python train.py --num_hidden_layers=15 --hidden_size=768 --num_attention_heads=12 --num_key_value_heads=12 --head_dim=64 --intermediate_size=3072 --vocab_size=32768 --hidden_act="gelu" --norm="rmsnorm" --norm_place="pre" --norm_eps=1e-05 --positions="rope" --rope_theta=10000.0 --rope_fraction=1.0 --qk_norm=false --attn_scale=0.125 --bias="qkv" --tie_word_embeddings=true --parallel_block=false --init="normal" --init_std_qkv=0.0244 --init_std_o=0.00446 --init_std_up=0.0244 --init_std_down=0.00446 --optimizer="cautious_adamw" --learning_rate=0.000306 --beta1=0.9 --beta2=0.95 --weight_decay=0.84 --lr_head=0.00438 --warmup_steps=270 --schedule="wsd" --decay_fraction=0.719 --decay_shape="linear" --final_lr_fraction=0.05 --batch_tokens=131072 --max_seq_len=1024 --doc_mask=true --z_loss=0.0001 --train_tokens=1051000000 --max_steps=8019 --dataset="wikipedia_en"
MLP neurons of a small language model. Each row is named by its layer, matrix (down: output weights) and neuron, and shows model dimensions 304-495. Each number is 500 + 50 x the weight over its row's rms, rounded and kept within 0 to 999. Numbers have three digits each.
A block is one neuron, or neurons of one layer that tend to fire together. After each block is what it responds to, as a language model described it from the Wikipedia text at the highest values.

L11.down70:376511439571446495491427484464448453565447486503447524510509457492463462541413546389509525520530458472501433537551412483439547492528547442441479514346448426593577543500447413542413456457515507545457464532505581453413473447483524556602410510485482567530468494454474463453523466473523497456491579470512505499523523442464523489558535461513530522451543472401479468522436540487410591543540469546564557463403502483596550542447436475551467467424334565533421507504416548490424555566631587448495526586512472456482467505523425535533459513530478387532490462615477518454535548522517557484
L11.down1519:438551419507458398474460422482443490405497448588460512445468498504509519557551584550501482509549473459518521562476526424543500535555498471492481498497470574410445606546448481462515472503476474431516554420497547453518486491507515516442535520472505503601491422525497509554447516594606527500428535556638491555580472530556525561609464506525524447524495446538506494485507554559375458455459475508494435514481459612471382497506470507563456526525491478628465469499538457420571516487467621550633471484526500488480474511486442449542451525425557530525492514545555502582520559464466596431
L11.down2635:590463511462407447509498460464508495517516460498451531467530477469528475491550506430499387569565523577543514473529508472343526518568438494503550459502523571489480501501520525585476548516467450483503421532448576515467526491481506471544541588499590505421553552476517443404474506532468428487380503640564449526393513433494426526421516440534512530418450479362467448548520529502563444528406506504456453551517546497479594568533519512534537514519536506486514425577490521494449530465575540504491485457488453446492530495449550518490518494488504557581341561481546470573530523435447595397
L11.down3040:614511499530516567486552565531499536453561457495464427547509530530491478489484552480528494524488467502428549436522515501395559621548499510505466444421489468556529473493442524430554512509496414474513461499532498513512492491519500466439551482487530484430535486505552433516493483523508568518487593566568514532480448451556533516556418556528528505502492489533598512598595517525479511481458445524503516515457467524581509543512548564453529473410518413472550496424428451476493472516466543479527576520572540499457527510599474517503477560477448486515496493505564353500554560496491538525
Next-digit position in numbers

L7.down909:503487474464513493493556513521556451448532442488463486446447576462383485411477535414561418484579467491474522519482484466430576506485555488454431507502528567390432452507444476474507464507500585566451465551534527524464478474498469554465457423485461544521475511529491494507511307505456519482451455461429579548545460437518587471629423531492528544500564455453453462459496422571500476504560476546551533589458487447512492529548519529471541438496454473599503474481487517441557513504474484524445445532502488516524476394539418565505453615456567448523532519517387447451479551462562541431
Table cells and "It"

L11.down227:569418523456421545431511467502508496468559408540485551503470586503491468575502487481412425511519451488472560557475563445482571609524492538541433520375444479473552450540573557437450412475518593523443553498463485559485512432457543461403501505526447467483490487462382522471444656589462527433549523481523486460462468450627465515611472537460537462513447502520526467463509529400452493451579552620473532486536487581527513443454481491486546480567451566492434462459502447465456587462569566421553444601538449447529484571486468456474577608468552574536504527545426419483491491466457521499
L11.down632:479492475595543474444498493510437442458563483522565415430502539499584473524577515504575478525541399503476519517568609476566500477414577525484538512463581461448507428483417538520461505465568552573529494574546559427564457435423505536608479561421501441603496474489518472421486512484511587504497603465571483565534479437563464468440513434503476512555492556399540525499466532442488483525502441475401472494423503463490519494496544507471513597412411568630498486589481490463473581536459484464429521515436523469470507624518485453484519557525470460513421492583429443439533527458481519492
L11.down2586:511471566426483528503532465482511514522535483478511523433445452487566455458556549562442493508418483576471550543490497510498488549528493510509459495458487507523549550462439442503454472551536507511529520460492509537613531409370541536432456533542542477542507582475472445476477507533581450605519531498633462533494460432513448562627500445479486488387482474389563478521564468484485475547487607528588480433433499453404469479494469514426545544558475508520496586442491543416485471560510489526519522530506434473434541532558476436472489532576600542517560516578398515440516523621541514479
L11.down2686:511487481492491543522481504511467499438483533513509552583508593475526606443464436522461541455453551532435457502487437527538503486490589546507432550584428484597479621561440475417544539552547525455540520503476501541507508568527464494480496486515556454515532508510503506478445489594566536352507379499612487465486388480480502433641440557584452538485476572487466528463505567428602448464536485581536528443492538484542449462462513502453520522516525405439439448514461491508453494489535508551508549517508445510574540521514536457534439603512427521510490590464493515590564522397466476531
Year number beginnings

L7.down1945:499559495448549515481581481493444386525399479595482506533511512482534496577520470498517550539482496474436467449522525486545547435415502562466507432422544505483538514442469488390577565548504447452439542471542458557514557501481503494407578484551467495563449466458513516486464496551463488506425457521634466481503472420546448544544463530436532454480440516523484408491479488566502556475470443576572547451448462539599519537434456521450541499527512480423480467504420549543578485549455496535477572514584625533458398539548502509450522501428481438465470411598523474541444431476471571494
Table cell separators

L11.down331:530488542421485519491493482452486422496396580543576560536520446500505548563409507425436449493589548519507496515512445416502508542479475444559500440503526502503422481611538471510448433513491596505491472616528464578466526485413546536512475473437545476412448483508445459639481476475522455464577443435529488562486503464547556492627540413497503506420522540500479469403542466510445504538435466457512455402437560525565460686516473457496418537485522510536466441478495417557555530528533509462524521561535502412489413463549450519496425599510488480501499429390468503411494541478548500539
L11.down966:499483504412540610501409523466498455516557486486582443540507521546429467442492457461410485397641484522546515578530485522570519505470447394491485503505512439518437378591552480547448427517532485515560556541452474557494416483417513541474484526426559518474496483491436541538497480436538517494519449473524469542529544514386605497571486445526470471505398451474489512493536497467498556510480599447533516590500413459508498541508518484520510388384452530469516468518404420513467597530477496487478570507525502436500465466480509409364536477491486475542532501431425483479430483463543542515
L11.down1367:559480529489455428483479491502635439477524543422566541451456468498436546569524529508519487450517493473482490471477546525458420479467461493412512537449522453559487440553390485448383506482394482502502600457494477557440543422495497544513499581552451407556494489472471581470451484435498584453460539522447515426463555440494615520599453589539580524510498394519527523461453537458496496577477527469502556568420499534479487521478458573523483518511453575578519486539512467489515536550467433503512503484540420452545481463541398427493516476493416561485515456524391546382501542508538507495
L11.down2357:442462508473526630477449519545441440511511600532574513594498517477557540442539495496494398439469552556452448458519522476417486491501502497517468477517412528556505510551492391547401500538595516408575430491473410621372478450504537486514537534485569501485563413408442532435541555497574466469529508506413472554605561575490422586456521465493545458438518373485497518384519476488408509509436467452489542474564539544464536539552533461541327505460443502574532469476472418425488605541544520542459513462461546499515538471509520491519454482529410503474473468551419514490507400471529515439
Space before numbers

L2.down7:473508494531456419462495488500528382522483511385493502492540524514472471493528492505547433518460437542435484641587511470489452496552484555536409480600584503459498425565505468500631521481530560520455563533497440456576516514492511544448546455484466512520468441439525586470601542438511501459546506501381615452509466537492471451557467492489563492507526547547568486437556457484532413450544569497491512445509626485563499463401548540480405530569462529466512634548523536504520431474483458545457439508570500479512445534486486543523529441584432521485450564454415624491464430483541468441
L2.down51:528541504512502467462469474444545425585594490420485438442447529489448429460487409463473497484450493509562451397535435492479600501491520443463523454571409542523464507519490551513547413565501456425432556484542512531490514491494580559556531475494465606493467523529388510370612445512493520498487553466444518563523563440555552509599559490509523450472492492508472463520607563536412490512516533570444539561449515556449508466472547492532495413473508459411465421438516491506511538437404498414546489506460454485576521506534410512434515558556551524557529477397504548510570456478538548538
L2.down126:478515562428486512586475580548438526458429427503579548581545453546482493438575484461420467451422567533531487446516511404527429440566522488508447531535527487535485474540471459514511578527399453521528538514513491424599534576526499438511508490484450581518491476508559482576542483471508472531507465513448573414507440561545525474455514473449524551459523507460513592549549488524517629552574573490459482505468517498469497464400464546535563431464477532451455476512583347504547570490569544438551598453488540535463479432597557474552562476468564469527566494505558441526498405394524492452
L2.down551:522443498497542426580495462546523516488599428480441516549479480498497427504571492505527536537419452530442582505498597464457455545473454519533416437517461505532504437519390572433482512394496531449514503556529488597545446498454415468429559613510482425499514476459513440461456517499466519474501518519500549529547469452510523569489587521506421513455565584497527508442523498586502524513486533470484502456504539523523547538403439443522468496420513454528513526521396511530440568498545544521506552456541519426547419407444557454383484533498490666493503535520431612508475385483451604544
L2.down663:440516494507493421517477411465438444526481533539527446474527503467539514533408496569543570441404506526540529428542523536494548427473509524490478547479430485556451563499451408529466418484464512505483577526568460507510431494522542534549497565537527576539560520555528446524525475437422508461504557471420488455460537496510566548575498496461446490542489486475496479555470454476487524434471537618562497561501529474540462406435481573565489513387492525601514527507446512470582536467390480440535562427569508510518491512485512396489426446482572461523498480511481474450472478554393493622
L2.down916:482593463432438484492512416496457476451558436468484572443506444456551430485560461477512464492470565596534471523473482510481483611460480599480447507510502495521486523497479552506484476470548465499425551485496492398543495472489498500502500474349405561491492539497437524465506559442481442526461464466510556482483475470449461458540490522414466476449460557564622594521524615397455525473446563522471502550454560453479518492508518502464584551364418553522446596473424548567557503450481511493510540488525459427507516543543584553531497526454498432483500490565548468500460481605507514521
L2.down1007:502481504358511417384528483398648548504459572572464491518501493526464469490546446522560562510445581535463515430451463450434488540552530491485508498507494504457450394461534475572425513531506402596524491502478500361470511511439492465464463540396506596534511496540490523516493488507448527500443435490458497395571452604511471464438552363415487499609513413509411503502509525561481483510547532593547429563500430460526585523538510494559500486528517543491532551521461522514493509636521580482452575465464523454545483435506579478577526500514471540450367478473506440531514445503503528557
L2.down1637:574539442586523499486537571504551487464433557555526491583497554388449546473542476476463551536419506488595523417538441504555427506519498464625425596546360402525479564467486438482533453523399503554491562463532493428435482500552456552507407508473513596512452589450546580417470408399497555540520470435474396517537388464404496412505495502474504521431527438461421459551532444567547518573554566473484528496445501466481553464492428559529559488444502606520544473522504532422423508563455553547522444444484537477490464516381495468422481478541533539438464537479493477524436485509518523436
L2.down1710:433474517516535593446399435433521487515557577442450442573537463482516517357486517433539516528462565491519473466378466464440436544459546478475461452516377474548543499498482508505513427430406503400517510538535505497517534546462562479520544490579490485477506523468371495539410534491486382408441504502478514497502473589585443400556568550537548470479447466538553545566474486601428548520534570494483504557610443513554446453450422529488527480469528518557495548601460479429679493496522507488417518429486571534501594470568498528506582622506482511538488495516558452578493489521490480506
L2.down1812:565459474434555483487561602517458440524495499454577453552494551410482504525433449493503500524502546522477456481515416446503538463535479481452509577553479484525545510464536481520463491562443534490511468469477509463553506591544526550546492434589521525530462531516494529370510464504488533497542474519462494499487494476452464425559376495439468521450458529566486494558525455524426532519545561505511509442428466482537483527524534501559575361461503514527402453516527512417461502489476484553517499572486490577460535493490574583569479462529462484511407493415526537596436572431478556430
L2.down1833:475415502464451500525479572495459524466568511517460485533502524442508470416511474404436462521557469494526453485521401481508485526532616521501496489582479490568439515548533466520518511597524490403573434500473449514455544436459474542485580524550550423599560433586514552548493467461528462502463611577455478582512427478556529543504442527492507525501592456477472542485482532520476469570504559555511488484408475554419381431455479561507505541475517471476474514506531485491458480467508586545458567467555491481511467558431496531504434488468529473540440464391434489471519413485551506487
L2.down2117:476473418481428467534516605492565511488481465476597493466475558545475459625514458476669484486482425564468476538466448530525529542526412378424403540563429539618537487505432443518381472520606477466489521533522505479483469493489478455449533505516462407520480495497517545483497581524473379468553526582405529509511413537608518535512484494489431532482499506486509496478525563587545449471539495482537511503501452537505513430524529435496444461526560490465488540500448490544504421594546529489497478532568477482516423466531450512511471445561383479516466546590423496563502513505468501384
L2.down2481:566509475475485512463466475448431602504479471479480420595515431480481566465495506493480502499543431553472439430500451497576547549511566471400489532550451504560504515559516503517553429433454474502524567415519489463560465489518493473442487501634461555467474509465516508453580529394503517516513472511454467444537483533423445362522418522442502514477472527499468516624601480526459464589464559509522560429523435458440511462501495480387506442507488528469422445509500454485449500488450646692467446490545512510565512547509526528460453399433490449537551564511482503534473581493548531428
L2.down2609:498458430572476438399510447532510413533505595509443530541481486478487559561534421501439503468562523485490471536454539533511406505581508461401507439544477496614554523552551500540503466459597509465450515503596498524466578521480513500546446557428457516519495475525518370464424537561515472514522376611505437458574543544414412553506557557475505574471494517456533545514571474475524482424428484538564616475531529493494575574426473468537475539400535457425470529413511460502567573467479546426520505551496461540435524490527558498512484423512422450606484435537418410532536413461571471534
L2.down2885:489482529377551494410471512507464472462486517554398590520570589390542569532524573608493427541555452496497444438544508457475396546463503454491500538555505520429491466475508536503456491436484556522460495532514489582484464501474510534502519441515428495551467524568462486561513528445482518439485434506483477534533546515498421505612525528509559507592457440504463495376510490454453478533579441581552510438493541468417448493453574494587467634549443502449484433515416410473516477479447473553476363542466512536503519510527486520466574553511482405453441482424461419441561481592429505478
L2.down3015:559464537548526502577557530538434485514574441502422511543503492494521510486522523420523588470582456487499437552402495493492485562536563452574574470443495476509479489509460414513518489403489534536472528563444379556477543538508564612472389522484398588546445491518459495568421415484534550537527481550440480501510524525475531487563477425428461551466502464490519456555506475566496557549477452454478569493454531476458614502472589536411499583464542540500531523553508504546526457496460575444435503537555513426441427502496567492480473442507506562573449538558590517438431494520548520473
Score and stat separators

L7.down2775:460535532581464542586574461524442467467448508508532472477541406496519486492513578511475441523451461448562362466551520548407493402497471483480484584494578556520596479523486499581487464570486423463555630481596441514601437542541464472462448468393447567475615493539584577539531559510479455541513514559414569587517491486527548609554521539461530492534489485479497558551420531473446529552431468556569541486436552573413565555495552408470481477450487512501535505509466581498408516503508544511479429451515428548424549493499512475477574498555460519474541476445608460502461511581501471461
End of list items

L2.down206:563507515543478500473563513498512535502474561627632458495461492445544466544508450574501537472566527522490546555439410590490535532482472523493506502438564497528466492470531515511567580573540504439550516474471539607606464491503581459405555497516418501563473512499431527499467510612499519538505464463574543508490525553485609438583438571558587448429514543401444564572490549474553490510520467501442480497510433487493444531533461534542540521541494408426478516445444434575499557490518549503446489541505462518569567465535586528444440541518516570454516516483478474421510529452428458471
L2.down327:524477499589506520473578674392448486529583571487460422521464504491442399520433414479472508556541584493454430509514422464551524483534597472505439428528525513605503425516565526487604456596532488498583506513434618452497531452520459547517488418522477426537513393451489456571557493528453482486521559514543485508471502504525508526504533523473488566554481472585515496510470444552474516517574524469472460571480436500492542493576508555568516489592605456476462510513402437501458488468451544500381380598454620418550525589535480470435464494502485396478474529483511574588508465500465417453
L2.down346:490449508490512411508509451456564553463516482543452446490480506432479542554418605406572427493561468502546598493418539452420525631466427545430395560545512446526513482499404552516530622427511445448503401507624530508515520398463502566632491468531467496421483596485537469479510547476519438515499519490456456520476439502538515436521495523460539522591529463500543493505448576511515414418568491488469461394532510457526467394638530503504569454561463515605502439460505549554476501502525460561530469467533446503541472449599531518460508548492549560533526404488578481563543513487423488533
L2.down365:479467505529544480494478472487484509472438605515526524531552503500464525468536547387463489506537511600461585503522466532488548528514515571548488621474502492393450407534486434553499485527513530486578577555542501511561488516517516518559463465473541519485568467520446521565482535465528463519443483549514500465571591509545515573476433406526566531549509505513525503538568485519519493507522536580498532458558484547450413545467581555413426547616537600450568538543548596493504535461564524508455465589512480582497504430494450562452534438469558526532578564512468514505479502478519496506
L2.down368:518377572478437518481434525502526478539425518501489500547471525518447596582487440469493541431597475465559477541472477547432482622558552572479537521439525572459472469486441451504578535521562537409466476516571526552490532484386454478484583480434539468532471553485490544518517535566565528553456382435488542546475534517487554467645484504431501510533557518538462510489419469478472542553494435492409480547468487572502520495594488533463472419551533432467438513460499540511522550513486536549463503464450526544550439544403446472517521471518497463486581552391564483430579463473445486465
L2.down540:516514470519546445415505498468476411475521552494463485562481514540468364502498506466424548498489488559499425450554452399518444488571451495472511476516526455479553462493474523574458506533449580609515437455387544596497458613429548597621526472519517484606526466482493442541447414483536583457494494488483456522456487594484529450559456524456450441395444528489469452457431487388469401494570561585453482506518513434458402490446575544490539590535407487525565487475435474490571461526474497511444453623459516535549517543482469453421569427493478433527625418545575461515482621435554576578
L2.down661:575552496488589553483517543593546560468370545526447485431588534466555517541575498517514520465463509525558501563521501588488463475464533471429526468420486478534557455539514486545645561566522443574524603532486552443547499519547485478529629383535535459434664545581547487518498458489542557527525456552520564461472430493452484376542483452495434414498503532472442487558498503515513577530477522559465465542574420550499479489499445515463448506495448440498411513502499418444457438595498480554438531580470590509498470525534479521560581497420493496427525521459535595504456430466318511525
L2.down1075:453491534545453538539470470509507494475490497435515469487498512507618425543437465463421523428472526477471417531481484429476520504533481480488435530484439455462556447484495436573527454536443477502404468543417494591489406530578426554537645509542570502406539569529566460480536443575503540553486499507517493510458537478451470498482499521596477460529446456500434503486499478538504463611461464484573448513544478373475441488452514439489479477505562472555571473551499457533523513546520452439550488481434521436504508462453520492568476471621473560519464437388624503453510484498382453471
L2.down1513:533507522482515474536587390428547480447498397499487512509469466552495482530501520544431561493487527490476469464434467467648538406530553554533586518364543524526477458498550501471453524430445449514531529571465502511494500456511464473433485427536531468480511537406418390514434513412479540563498465484570529494501568439470407563520437448524494520545593561468557586537479539534587476540515490535511531531490514488531528539513477451433551558539552466447482454532458555498539511563543497493469509557489566437517420502524512435471518528587463446525408548464595526448518610554575435470
L2.down2104:503493432578481497430477510485472567564509577630468481457450498544426546505530530415458404518568454498455582446562535421492457507536520524562447511533403553506477436453503574485465441423482499579544497494505558470534426639418461404600443478605517568574502509527521610439476504567572519526406513473390422497473459576566542438254515454504518523505599478567526521514467461496443469406456522479559563528384507435433516534444505512377475554543495567529556529496475564399405484474474542423473520621504486446519559565442529486459535568484561540512409495579452489428566454511444575482
L2.down2209:549541498499544476507499478489591558521529450504497504502383577506492523449425548560526447483562606539540511524505507477435514493519509564476403482390536536528450558489364528483521438435511422542479548493514466443505504512592507543525517411493432410419532490556510497441543525525636502525618504504500399501467582503581457604622502486494494520480486503448557495499520466535513486502489436440465491504493469501486539594452560575469558579471501457575523498491539469478461574479521438496501539604541570494492564549502468512551457588586479594503500548583475574467476514593520549435
L2.down2320:510449551490500421566404463472489535455471604460577495483455432429506533470505453508496475527520510443575412522455539532441512582466449437459417602572532509466574441518508487539491517542564464549454498600563500479486501545384510548517501527446461417545450435420463478567490444562548532494552427494533515419574484524407525493554486548558498419567496497552484536533450468476553463535456466547557519494497444551408521589495515551397558484436497510602465527440461389520451435573532411511421570548485589466501461433422546508521446458459520484490557522525534521483508495535537479481
L2.down2468:441496600533546470405475513436580500493502486487562576534468479536553497522444558494531583448529481430601476470531528472501428495511496483467511500523558446454521469423497487520555546535518540521483510480538488489474534529532536491518474350532459545536499485562495541488515518500380496513509476357505414519496461504623487490513474398577469497505560455523400430419461560439544552438495454517530548548511459531552518457530517479469436581482413505466583480497497403516592551505460522420414446508483522536532502514513535471433541512672546426540539483443458456447459462559517497473
L2.down2670:434519525504544524393467530548563620539535458538441436445492572600425578545525446462526527519501521543529508453477428490531552523439466478466527511438414571544548480578537436518616476423397545465465495457554537539524504582440519422514538497500466514344528495575500535519483486479475562586473510440529477570476516422464486557504596607528476491449553542509498537488511522528526540515460498537598509537450498610502532402556514551472515544536512469446482521494491443509511414618482621444531540522504405523485498460491435530445512513488469516412526473553460511516513515480462540530
L2.down2755:491519442433519529507495435533501491493477558475553460430565515488407610574496523438496513430608522492478488491500468507471413566495522529549477440542603442528472547607524522546583430487480644516465581517464554526491501535485514552494431518425509434437574571483447529476449548445510491473565487454434456510549412488462531551550524519509474587552426587439472528316540561563445448498483492569446465440475518537493394509497569490619460501540493443601473539518501515455401511489496483450490529420467399512433461477536527384473501547510510603432548523513529628433511584527510520456
L2.down2847:526416493505451495452531523533483534498479454503494539393480523482464398586457562546415525496493445491457449445602464372500493459428542513498473481517505452490457566377537491492501505514542512526468506363513583453449510565558547520470508587448533536556457426500373582394556415447533431516470529470499417553459514427492490420436487432454525561473445460545536475495517493511522465510514542488593451531527560480551499415536453479474495474596466441581473479426551415459500530562471473382504498521494551493469530521502461438478486511511505549550534446425489459434530508411517558498
Empty table cell before numbers